Weights of a small transformer language model: no biases in attention or MLP.
MLP neurons of a small language model. Each row is named by its layer, matrix (up: input weights) and neuron, and shows model dimensions 0-127. Each number is 500 + 25 x the weight over its row's rms, rounded and kept within 0 to 999. Numbers have three digits each.
A block is one neuron, or neurons of one layer that tend to fire together. Before each block is what it responds to, as a language model described it from the Wikipedia text at the highest values.

Responds to: Infobox and heading labels
L3.up1016:506493518509490515522477481482514517521515510491481480471495486531521473468476495528516495527535457509533455518519532470508489540509506459505473473507481464491459485488541481522490466462463472530480501504502525510463489467522467491486485506535436523533532509507495521518507521453528509509456508493464525543490502528486479514479521506506490483506497512511503509508497528568511521515510

Responds to: Wiki section and table structure
L2.up195:508537503511524484509521484498491507524462521512549514477517502540509482516512463501493490521497479490483494538484516494477454533516512457534474487504456486488480506496487511483486497466467495504501491514474502468471494486496497535495511557510518482508470489506452492510484522496521541469473539505427528512511485553519465506531499515481463501505470497533462492487489511510535509510504
L2.up328:529535478479514474516497496496489485486496547518477521493504530494544546510516475461469494451523531514442530493538482517517494518535489528524463514505475489495501481508498470471436469452522514475502483521514529454480502508525526490498491519478460503453521497471440494488531497460508498489475488480498468502483441485522535501488552501505497515481511489510471432504501494554532515516534
L2.up673:521511500479518515482463466517496507512496488506510525520484493514483502486526467499504496520526506489495450498503502510473489523523505467520517477531481481478494504555514456444422491505500455515543478470497529521451454486495456476524445503460465467534496515481507495550511476476475509487509535469504481535518462506505485496495495534498506493549508468513527475507492492536538507517479
L2.up848:491490458505520491512453468500498530539509523516510516517492524512515507477493469513452503496524484526465495522497532532516478531516453514468466491514516503510504478497517433517461523454482474507514490512499489479473488494502496507493468496500453501527487498479515543532488510513472507489475496495535505532492483509500487479520505507508495474510521529540489461466509523538547517486497

Responds to: Main verb completion
L2.up46:475538474459509530490492522474490506461543529457492484463488514516506523490518493530502452465439476558459537494458548503507479488539508500484509487494485496496505524491523506532508501479457509526545525499492519503482444485481497480501485508506462460528488507533506517460520520526514511482498497531480511560485449519523539491481540475469507536474452481485500512508476541508536481473510
L2.up139:514529465463505478527510495544507482498461501453513503494509506512488539531511497515498477528530462518481494479509510470495483461526490512517517477481513487506494469506509448512499520490493515525526515520516517473491476514528495476552521475498454449538482508492493524465487513460504521514533537534465480528507491534498467484496483509477482518495446431525485497511483466466490504501481
L2.up555:493490460477490457533495499486497488501514522453481478492464497520533510475511472502478465534490516516464510558489499444510485543503490504474481527499513516488518516503509485512505520481476480537508507530506485502487461496488483486491540466485411479501495509517533538496482487463519523534528487510493498525483509510491496505518503477478469489496502473529500507475513538487485498510508
L2.up927:528523444497468510508551512506487559494506541491436480485503520513527480512517495512459502465472492518483503499458538491476527496490494495521529514530537511510509487523534514497485508517497504497521535484506507528519457514496514494512459512513456506498486540460467488461553516507470498500468438511444508494503462567517515516515529504547477496487520464531474484540503498512526503524535

Responds to: Heading-opening equals sign
L2.up202:505535492434527449483535517528433503504575495490501508542511496484506505493476513495517485515513510502505518469493528467518514493511472424502460494505516484509572532506490473477481464499507459503521527539494509509477484524521485517513523491479480509486493488439502511517466552456550494478508522498470508496521525481513525482487457512490444495521483542506466470503498545482494508501467
L2.up220:474548524493473492477510505485525505477489554519525467462535500491519492542486440496526525534512505508485501481497508486447467508522515461494509471468484461500468514520519458481478463505464465507501520537512531501446471506504509512545572494473515518463487553495502501485530557503522512517522501496489533520486469507481543485494492529471515516485478504485509493498461563568522500493485
L2.up280:490515529490513457466542532501505493438512498517469537476534510495499503492510501500487485486500505504514482471533519483463496471481529491504487512491487463504512505498506422526469500507500487529503479514504548489543479522499474488508543493483510453484488510487542486500511557488552523562519465459492542556478519449499522482470500540497501503520530469511502505497500521485459475552441
L2.up498:512513534460451497528521478530536480488492475441457472537515509503478462530491468503529499543498450531511505505506521467484493510503522488523473485478517503511517501507518487521481472526515510530519487556509471536511489499521483490511489501457464478505485503478476487486489563461513503489501504479468545563498507507520530477484482501490485482524495550494508506474518512485512464543490

Responds to: Partitive "of" after one
L4.up77:516514507468442487502505494442507466497534540488519563484479473506483499505517514482509428505513517486493493476560507493501528540524495476496532513487531473503558488531472497470501484517537450483486503493504508506483495508484479506487522430459520494474467497512525519483508490525499535494495531486512511526497494491503527539529501490503474489436465519525508505523497461539561541486500
L4.up88:565497533486475521523493490457548483489509514500491508503562518486521517541470486484507496513520455493489503489509529524462479511522523482521524474512502457472540490493469441501440427497494498515473514497493526480549487507473470508503514490444524517482499524477491507478515466485490547485501519495491474493469463542498517510472513491469506523495488524506483467526467482529496532482465
L4.up109:525506524509506497511534510479454532472517491480463521478507464462505520492505500510495476487476466518471464527499547471489511502527530499490478522498441452526478542512532494489547450466530500482508518490499478505501447452498490523505468505492499511499474502526495529466526490513530534557530472498466541514484480516499460528520513500519498498490518480515476465538473522553501534557506
L4.up150:478522511505497523534472519489520503533543490486494508504508490490482502484499509479508479462479477536479502513508511494485508496561545508528510521505534458438521470516530494460512479498520500516495494478498479502525482484484522559503509488406518486509479498462448524464537458521515517486511486493471516510506424542527491491522517511521507515483461472504478513559515514459514517499524
L4.up156:492474524487516484500532501511515518525522490502485503487487526445525521489477487505531519488521506547505549513467509482457466490537526472470519525533467439493491498468514495502471457513537523510458499484507542498484478450445492537469499538482446490520463488477475503531526485485478484486509463513496490496476486543496519532527484507511499507518513479512517502527508513527513423505495
L4.up207:471504467492488454507512486490500504449555489513470562446499466469529521465502474504517466498531474496472544476513502517491487505518485499514539490541477497534538515514486489481487499490508475505530498483504496538494457510490547519529531512452531483486516496497481545535482461535521485501558476491464514494446508506473515540507501522508478490503496502518478465531515521538534533535492
L4.up224:516528509461469477512523507497551521483552493512466528539520453489498536519463486506499482501500481501495462550506506511508462528515527527506526469488503499465524469478552474478501469531521511493523529518482493509486508445520510487532483491475468503517483485480484499476462492528485487483490491475494517531481494527534495506484473550533486511497511465486500532495481483490524515549429
L4.up273:543517504476506503495529440468524521499503533503467513506533492516520494501527490496494487519492470464510493470504482480543507531498511501474505510489483494459535519525516449503454463494523503514482527470494541539522476474510476477466499500440474513499496480499474491502527482486460512492521473530483503516520500488525439506528522514498494502505501470539508460480466505523476522515475
L4.up279:491479508489456469503488518481496512480501500529515491508543456531440462519477466522511472471499487466491489562521509491527508511512517492534498456464540457476510512561527499484454474504517512489501451509473507500493499472487526512474487491496488471497473530520494562496508501485521502519478522470478547481457427518556467531480526555497509485497504496498482518500503511482537498484492
L4.up335:502474500483510518525457543490496519490505482477485484528551456463502506500471516518495490507480487503537552483468498475512508492474473497479522532474528508492500532457511450464516483510505472503530473487507522512466507518532471514539553509452485471500466506495496517484523515467492504541526448508471518487504448483518496503494476537494495497520495504484490493493471525518478555483484
L4.up384:515494492510466482492511509520485512513533507485471517483480503475512471516468508500526468507466449522472529510515498477491481547548512467501492485493491442538520483514487491497501512514495488490499516492486513510513463464543478472464501482473475515479464468518481548481522508496458514523539505478466495535476444573491548514540514537463527467518505498504433475506511469507572488505551
L4.up535:530486502478485471434534511499540534543500488495513483491491434488502518553459500535487474509522481522527491503433514461488517524499499504491527524480457488489459520486495506528495462518514478522505455510492520474479494512477526529526455520523516488518523488503477526496526499495505488510499515501486489503494448511496529504469532503511503481487507478493465503534488545495506468513457
L4.up746:543517497468467473500507497475498514514522474476515535500496528499508507543488496515523510536496500486495502533457507480513489509554495502525530554472490506483512480509520511471501506503520517516431520546464527498468486494458465477549507512491489483510523454500491508481512502522469494514468519427527509503478543512485519495529489473466470485439485493497472501505465493540492508537503
L4.up831:544494517510514527482535447485519473526479460548494494508517501487524505506481491487518489508518440541512502484477502473448492492536497507493511516514467452541553513528493520502467476491502466506456518429501504466489454516502504567513521515518461498450517492458478507494526534517503489496514500464480544505535439503528509577501474500533484503494478491491483484507484520512547487472497
L4.up921:481521465508484426506549452501503560489495515540501511516518511509555486507441552522479471480485434529502500510481535512489485506483507455545517530525466481482509531498499499515498503508525498447483461482473491471510452506521477495510461507490504502516531450507480541530511531473503522490517489507487519494476469554492488467509495562468478512474465499485499512525519489501542490475449
L4.up980:500484486492466525492504511537511500483532528529488486471559524487518502462515504533490490577469454550501497512492519476471504492486498484504472570557471514502492490489502478484519529488509462531514500490508514492545508502510513490513495550491503493501489528489461525498508535451494478530511506449486522526512480527507563491486499517570448527510507474440496471504470518500575568514531

Responds to: Section heading start
L4.up392:577480517490460505502532508476516505516455493489546494512488487488490499471498489530496480496503492501486500488531521453529483552488508487549467474516521479508488533494531452502466481526498484457497524484478509466490511494498515472509512524501498466507482466503452513511533513451496486525441489493510496568447470494538537506463498530460475473456488506504523510527531496549488492497480
L4.up427:494511490464500460460548470449448505471501468529513495473476534499507493464482524531531500501561511508506518516531516482518520493480529493466493572517452536502492554492493479505504449502502500457539477488501494517531487490505512495479481489481503463456482474494492498512500554487445504479522528459513513493512462501546518534500508513507449495510491522479457479495470508480516507511512
L4.up644:495531465492503463463531471497488518509493488531486513474507537498471491502479474502552500497540495569498508513489488484495526529485517496494508492463529472484540513446504476498447463502508471461528446473492502518520512457529518507505552434507530486455500482528504538487512515485507555494530490513508509506465474530510526507517526517533508461502435514483515461520490513503526496501507
L4.up680:528505542499505527491493482479505458475500493483508522487520501499485498542506480532507500503502503557532489494484499514519516502527482512533509499488502473508476491512500525538523510522566506452520527460468470464510516547514555523434504509477498458491478497494485523469526491536462523498493491447501477507532487530494525501493497508512537511484431523550461475478477516510552531527488
L4.up686:467528483461533475502501485478523528505514468512507499455521484536484489534492505531540497526525503496520524515523494460492519541492463486501486494495495534457493521474526470500460477501579491456527479478475532509526529490520473488508518478531494514513482498530520539493523504437497545514518524508496526557451470506493524495468509536498487491478494515509518480522491511531500524489509
L4.up721:482531499466487480462533460515513527507508486546501501502538572484484468527512493505494499532561486520485496495492478504518508549526474503490488486508524505495531514485505497528489526515525486478532480508498507478498522455504477475504519532487506466502501488476491555519496502487521499482541493488497525537510443518502533479478491518509462454488478477473500495530500560499473496486476
L4.up727:498577518481511484511541452495511495480492497455471481477534525475509504508443491493513515511501485519458494502513527523505487476515528506504516508439422462506530465501523442499496503500538519514527526491477524464494496488521472498462514479523530506510516520481513499495504493500486532522485522503494514492485452482498537513481486514518489490480466486511525487489515541503529517482498
L4.up737:529478468515518490523532525454501483522530515515536514481515555521491507498457501501498513538515505484492528530483482467500556498471506478499493497482480463522492502480493469511532508469514512441475523529451563481513472460534477491532545495484521484464517521481480494489528548465492559555533504472481479513472494503478502523494548492476531530442479490538527501519547513527496508470532
L4.up752:527501529477495482527533521497496514445496529557496511494520536541538465501512467518480480507498487576519519471545481457504465488493498532482449496459504478508527538502501422490478491518459523477502523484505515507486491484504487509469508465454468476460459458504517505516526571460498516511496517426486496511482482520525504481526513530501533508471496494485505447529486536515503484493478
L4.up756:502514487450462503499493483499520521531507498491570506493509494502509490486471486504499516517539494508471522504530500439515515511542512513517530495507533520487558508469491499459496511506518504444463509512468563522501519469495467494517474479494522490498499490494504493461471468466487484474442489444506497526481517545521508500483503489469479485448492525489503454511474504514514472566496
L4.up806:529491500487496475497486499518518525535497478531537503495502509521505489526470484493509476510531491532482540533517500532502504493492480479471479481491518482491497510491533500536475469480500491461508492484493485539512475482530536467486467443458492456490545474502485526533522483494495538538499519507519489553494477518481501505482517508481479446488515445529476472471469559531534449516504
L4.up809:518523523545479493484476506464503481490526534508489511470495521482508455529476491537568479535491486467512477475518511461483513497535571484491514487480471499507475532475503467518457458501504523445496502488461524522517489508576538482499523504497479467459448496485518536498499466503513507528543490514490557507519488497458498480486479535493475478478519484502520519485464545542525465498504
L4.up866:498543506512479493519540521520500483470518466494520526494545498473523508505506450500479497515563506488476490497523530465506490487494491487503527510447518478495518521537492446524500491518476464494489514508444542504496456505527591524491521515521521472538495508515453485498497505495487504523515489455456504522493523523504508480490530547483531495490458512531506505508497549520509471481479
L4.up894:475527522490525508511517506520514473506500522489547485501522526548501436539455489482551511548557501514497479517463509476478519464504544477475504506508484493518454446505495474513503511522473476477523503521482513493467474464453471493481511504494541510454516454501489487490524488501521518489480491487441498529505476497509500481491516507522484481510503512477492499493509561495499478499521
L4.up901:520502526454521488550583537489523477508531504506544526496513522458484502510499472502502520516497504502474491436497531455501525497516504479532552489462522436470513511481501516531495492457491497485513500519473557461496506494543513512519484484513523465523486492490425496440495487509484520496488477515446548525480537493468524487521495513523493469475483481520523504527516554542500484475502
L4.up940:519529443447519466516547459499468511507533482521475513454513528511484474528473485515557518506550491544457522492502485465498508519473500468508464509470507479473500501475526438484488490527537490448529460466501535493498501486515491504504515442500514478480496510504490516471536522469492552529500512514484512508483499532496493521511510503522498490470490500479510476522525484524541500508512

Responds to: Passive past participles
L3.up824:525534509513470488468548536495517481525508524492462503486542503522515477501527516502495494523477485555469492457468556491440484510499503478509524467497511510504497512486488485527438503496487488531502545481516527495498468519551504492475492486485468485520489502511494512484485555520494485541465510524465498520500480519521531498523512494513521489538474468554543482481498500490493458436498

Responds to: Quantity and framing connectors
L3.up245:480523489477512475470500489506498488468512513529496545494540468500500481513506510521569490498551476513519567501510515460528519510526521503464501498549456453486530458523516470493504515475507485504499475491485498508535491456479478477511511505463520535469475536480497521493484520499483498523542493509481571472492449515455509512482483464504500485488494468489518493517501480511521474521482

Responds to: Passive past participles
L4.up2:494518457472522483533522508513477504468489515499476513506501512522493505469487506528521467488526504518474528540481520506496478519514500472529514480504530491444549528494488464476480451466514506488508491477485483456526525463501491486495530524475498454491472485516465516532518496516490507533496455506507523481476520477544503477504483546483523509504501514525534483492486459504490536520490
L4.up134:502493507475465488510550487511462538509515539468478518536516533470548552471466481483492482463485472499473550512507526489459496479506528473537482519548521473495493524462499477509472488478517485502507548494511511448544472496500523530505543473476459455506486501523468503446541484459499501515478489514513510533521492507520534524530552491492503498504497451506502516560481476498523512489522
L4.up220:512514476485510466465494486555516537491514492473487488468536519474542515503523536489509483481476486501490507472501517498493519477468524493529506500519556484483519487534515476513464451474529530506484488509487521478486444495515509529457516489458480474486481501532450526470502525475510515518483518505496510516514472529494507485509507521529467497485471514524514459485509528539519484488474
L4.up381:466533531481480480468480528471454498467542516471507496504517511527502524502501502520500496478511526509476526488542505502489446487504550507531526458481507504463523506468504457504498500512518496516489492516487525539491532469525547488514482489458467433488479517498430488504508487460475510573510482492533477478479481518478515485501481523503537498476502489514505489504507479528530478526452
L4.up418:514471504526475457535506515497503520447515496463486521510509501501493513514455471500477453472546504503482528481495531479460490484496571475542454483499490451505489470489498470501463482466511482514507533508487527480522471483546523498496517500494537488529533460500498508512495492510522505554493491475520474507546489541491516471533558481478519511527527506483441523517535509511515500522502
L4.up431:514525485515472507476489527514489509490457501515520456488528504525471451502478523501468417454521473509525478469522532469460503501510498493502478489495548511488469480482512420480487531509488531507569533536491529530450483494524508473538502530459508508494466515474488533474491508512491518532512483487490486528501503529503520480520503492468538495503490525511509510488492509476527478464474
L4.up478:468495511478475463494492506540518475510496536460520475535518504449500514526504468494522531502494466556475497508466525490486532478512540495514551509515511470493498548512518479496438466446508516511498497498500496490512489514518493469518475485494439411527463460518482538515484515505503466505475518501506497521471505536506509469519524496524477528492530493527508503504517496508504526552501
L4.up509:487512460463475503518513464514505557524517485521488519512502478499507520508525529505478473541510456549533502488501481519518486505557515494489505474517525527474493505480493523514482475496466519499478471479462526501509487496506508495531529520455494457481499477505429507516538439515523474505500515462495484483466541510506532471540516525492456494481478467500524507496491442491492537498499
L4.up526:507505518466476471502491537508492524469507522468496508508489488435522493489499517546496499427487465497501538471519526462492491490547483485519496502461486499432505481491536498509469505526486480522487494489529552519515463494477493499505486512493494504501441495517508507482475494473491529506507426504461509529500514562512474489519519505463518540520497512527499471542527473500539527493538
L4.up548:495501443440462488556504491491474540509532500504531497449515492504509487501474521508484486498481485511502526522490521488524473490539525468497486481510537518487511539460526529519492519526483473501505522496507529507525489452504495495527499472462503537477535491456474543466526491519519503477521515465433515535472532509529489488498495524511447489496480498476527507509476462479511533532508
L4.up550:488542529468494489455503448506462506505481515506517498507492537472458557503484505516520470475546508552492506499468479504504519533525508487477459490472520469474578539451504471490432503518505496519499466542463478490480481481499498567510537452533500492456490457505463491517481533480526553488487499519523555535491476540484492510484478531499481528497494539517541442511495525473495498485495
L4.up631:513495491479488487481511522497484539459524576485508489467513510522464467530515467485529478457507530486529499515473499488485450494581478510461466498485546534459466465471502513500417495501479499449467513512501524492492514457497507481529500496478493496536492499486470524514493502471490533527520515507502501503488476518493516500505493469487512476464478538511490515519495501477569512439500
L4.up762:471506473502452488493499535534505547492498525463482528506514483535521528521520477517481470532489480531477536514471512499460484502559547531512505498456520502477524478479490510522458504495517494483490502481510512460487450487536511521492479448485450451430492486491444548502479514515472509561454483515516535502479469542544473505470537496495485481518483497516546514503495503511489477515510
L4.up799:489543467522503479470505509486499520541484534484492475430524506504523499513514491501489507507480488477504519479510566455473496486495521470532438476486508533550493508509524440533511499545468538545462496468493516471520483486529490504506507481488474458508475505488501515497472518518489506489520495484497514552519526479488512500501507533537516489471481479502524495453499509510539478497513
L4.up868:497514463486474450508509505496519491525505521503506524465540505533499498529499487497492446557456476519502533493512542462504519578522513515540483496514500496484538489461498474486477485494521479512517540508514543516535456488546522503478483493464488504511516455491502514495508528476479508483483515535476517508490468510484532523520469482476463476481490490486531521489542542477495477462484
L4.up956:460503462466468480518479525516496502511528556482504492504520498507514522519486463521519508496495497498489541503495493509493520536502560491480496540525480475464510499484545443511535502537524501505525528488519526505513487518536543486498529501459417428524502502529537523482542500494527483518486530532489481528487491472464485510524540491536522488479491468479522504501507477463484462525504

Responds to: Partitive "of" after quantifiers
L2.up3:507481497496474524528491522508494448529536480497465511467493494488474464502464471509484520489484517521449498489506501497487499534513508476489524537542494492457499495510529501466482483519462529468522517493503521527443465505497491500503533522488512522507474496453510503481509524548492547507470442473490502479441497552488468513548517525514494495527536537495522454541493545520496525514478
L2.up54:477492480504505436533468479510450493478491518520477503439507479461533509522491493468539496486455497511501495509491514524502488507519538464476474531545489476503497568508535480494478499480493504474461492465479512496498497504485509504481539507499489506513452537449471541476505509525495437499501513499510503476469492523478465512531496506500484522515533499484462497498485524491550501451490
L2.up311:529490480444481488485456494523532469533534470475488519487488483491493541538510470509500495471545480500516509551517519523471503524512486478521511500538511484456502439494516514469479459468540477467453512527536492534458486484474505525502477540508474463504506478483500515438496465510475479505494480474503478489509509520489486494529561499516524536515504520477511508537494492480523511503487
L2.up481:493499486493500487521473504493502475499525462515472475482506471522492507513469459505514509529498445543464498539506523478525554518508466463499505522553479448485502503504528514474483445472524499443494515491510527541479510472483511482453499511466461504518459507469491554483483497498504501521463487481518537497458491537481504521538500486539471504481476503481519505472524536477502477474427

Responds to: Wiki section-heading equals signs
L3.up958:511507509505534485469542517485494501496459525512471517494535499473494480493507517507471475541507498529508486488528503501508493535568502516498470461517522449467510481520505512473514492512481536464506493499478517479513518479497547514456486467458548461469466526484490532487546545509483494527507500465449499507516453520485506496478491503533506462538481476501492525500462521471479464536506

Responds to: Table column headers
L4.up22:514489498499523482524490491506464526479510530479490494472536490491504504509514556502522486496499496522464484491493501505491472503488528508482477478495492456493532526508552491493450519510468488523506502477497509489480493480527463547529555493509425490441505513471545479508499537496535501531497520513458514552453483490550497487493459527503507486476486492468515451470502542506521505505490
L4.up33:533486492478531496507520492513470493511515524467477554518530463500434503506487478484497512517511497485452454482509509491543479493492476505540488534508483482468536547520543488472511477456549468533548479511457449476491493532561489474488528531505459468473469508495500490462491507439470531495484502488510502517494525481534518507542497532438498488482495482500505478530478426522503498475483
L4.up78:495476535514502477499555446444500477469530540510485470507531466529521468469491445519488477494478505518509507521519493491470457516518552524513519524503492498447506478534523490525486444491532532471490481498483448472492472494530484495490513532512472491444512520456470508486529514473471516507510482488449518511474489471499523490506490541489530520465504466498479468501497530527542520485506
L4.up94:491525484535501498538538503484513497552537496496504519506470493516521490527486543520487502502482456538466514490455503508525491473494520480500464531539504492520490475542507472541466518518477457497509439472476488499474497503511489529453525538471494518459486526523488478481468506522466488502444473492469503539496496494503511552517522528512512446521445505497471464535502495506554520542506
L4.up124:497490472529514506510505498467479498523480482485502502480510499504503512498512533530485487516494533523490538458479477500487522495542498519523497506480543445460524519482543521533462481526509486510484440472470479510461493514528500557499556467450504480474512473485526512475515480489542497512511484489472441536454496527527461491518555505524498489515449513517520465496489484493519487498487
L4.up254:523503526536535440520484510464487466503505519516450536506521508474487538510485496489510503446518528488489503467478517464466515489488480472521506499509493476514495510528540495440492429436510470534504500510536518493476503521460483545510513517487456511505539487525507492479513530501498514529494488516466457499493515478466482494508462485475459486496491487536481476469492504538516525494497
L4.up265:497494511467507468538502518514543478495515524476470538499506504494513501473514451516473480474515492505453472469490533528483510547540494472516525504482505462463528494544519489480504428455555490503507498513511522525457486526504524497500505515431480488526511491499488464456489536488532459509491492458510510503482496497568504509505489483522517513516492484488492470523508488549548524498513
L4.up374:504503533454504469479526501510507514522473543472496518471486503526560490488512543517461495519512472522512493523460482475498491510560493516511504545535471495519515527514522461514501505488525509452529476518484528488497491477490539460506506490480483522523506509519472522450488523487528459477525475488492517520527484466511494542555534475512490478515508505474506457515475469541533464495522
L4.up434:497471514508504446508505486504459528496490478502514495507517495506494507501522526528472495475532502546486534478444496474526489513536528491509491531478483487482477533513502462501499489476463493490467489538487541435424472494514529503507509532484518484479447453506426470469529483519456464472485465515528493510473479452462471498506504512523477487497479539515484482487500556519508542538496
L4.up450:565520470488503491484524506467506474503513459522515529466493486550465512503519490510509501518525516511485479470532492457482483491498466448535495501530484492478494549512538509472523505504499479513483489506463523515504487519513457510520518511482466505516510497450480470495551505507462500500484523523447541554502507503520494506491475533541498537491447556527471475485490513524537489501509
L4.up498:500455527455488477495497461507502477524525536500488510491476517505451474536479534509500474506485527509502469518476516436501484495483491491500517493524477528543516474497476477503517482495526496473537505528491506520479502541517480538481495513461459481533515492505527535487490483478505461499472489495495503554539494477537544534528477483524473462460527509531511500485483529489497473510512
L4.up678:468508475467488488500497503510508474524550565500522496536516555496500529518479470512483509496504519538477501496508503471482496578502476490515509535488533483457513504506514506485438544420523469533501505513492513463516468505539488522536508534485500485509470506454518530469538500482517494486489524486499463506449525497455545494517519478465494510528491523534491485510512497529538498478546
L4.up823:510519463486526456500534504472509549498499528487485579489529518519494491519484500488510481488514529518456460471491542487485483491504498517511498555539498520491502518495530519505491498459519501518508555498481506524488458496522488483508512502479426493510488507523493545504505527470492490518514480434513507560489519515517508521487492524522461522505459512515501475465469489478525528489491
L4.up875:549510472472483522485501512519464549516479511487509517511482530487516536480514503544507472500520499519514514476490504504470520537507512519506509547475534531482542513528526496513463495468455479462512482519481471499449489516522514518486513500465501497538504467483465533522510532519480470533492506427496453512503482530514508494537490514498511458482448515500508427505481506520517510473524
L4.up900:507498509473513534504515514490481497510479563490502499503517482466507463555501495522496491487474494503518448463458480512533517544543488501510489535523507491502505512518510527530514472498519504477487443538494499487501478459461467559501542533525464504524478543500501508462550472501494493485529477488456461549515483490492518515560492568499482493506475495516473466513468482501509467487513
L4.up982:555506478486502482493540474490465527508478508489527516452487491520523517533500523506507449541502501540452476455511529470524496486530503515520516523489516501502512530531526502512498454444505462492511516522492493494440474492530492478501518512476453478498515504520476508507487511476503503548543472482427476520490471503507471525525475507548491519535468540529480475513477545501506530537515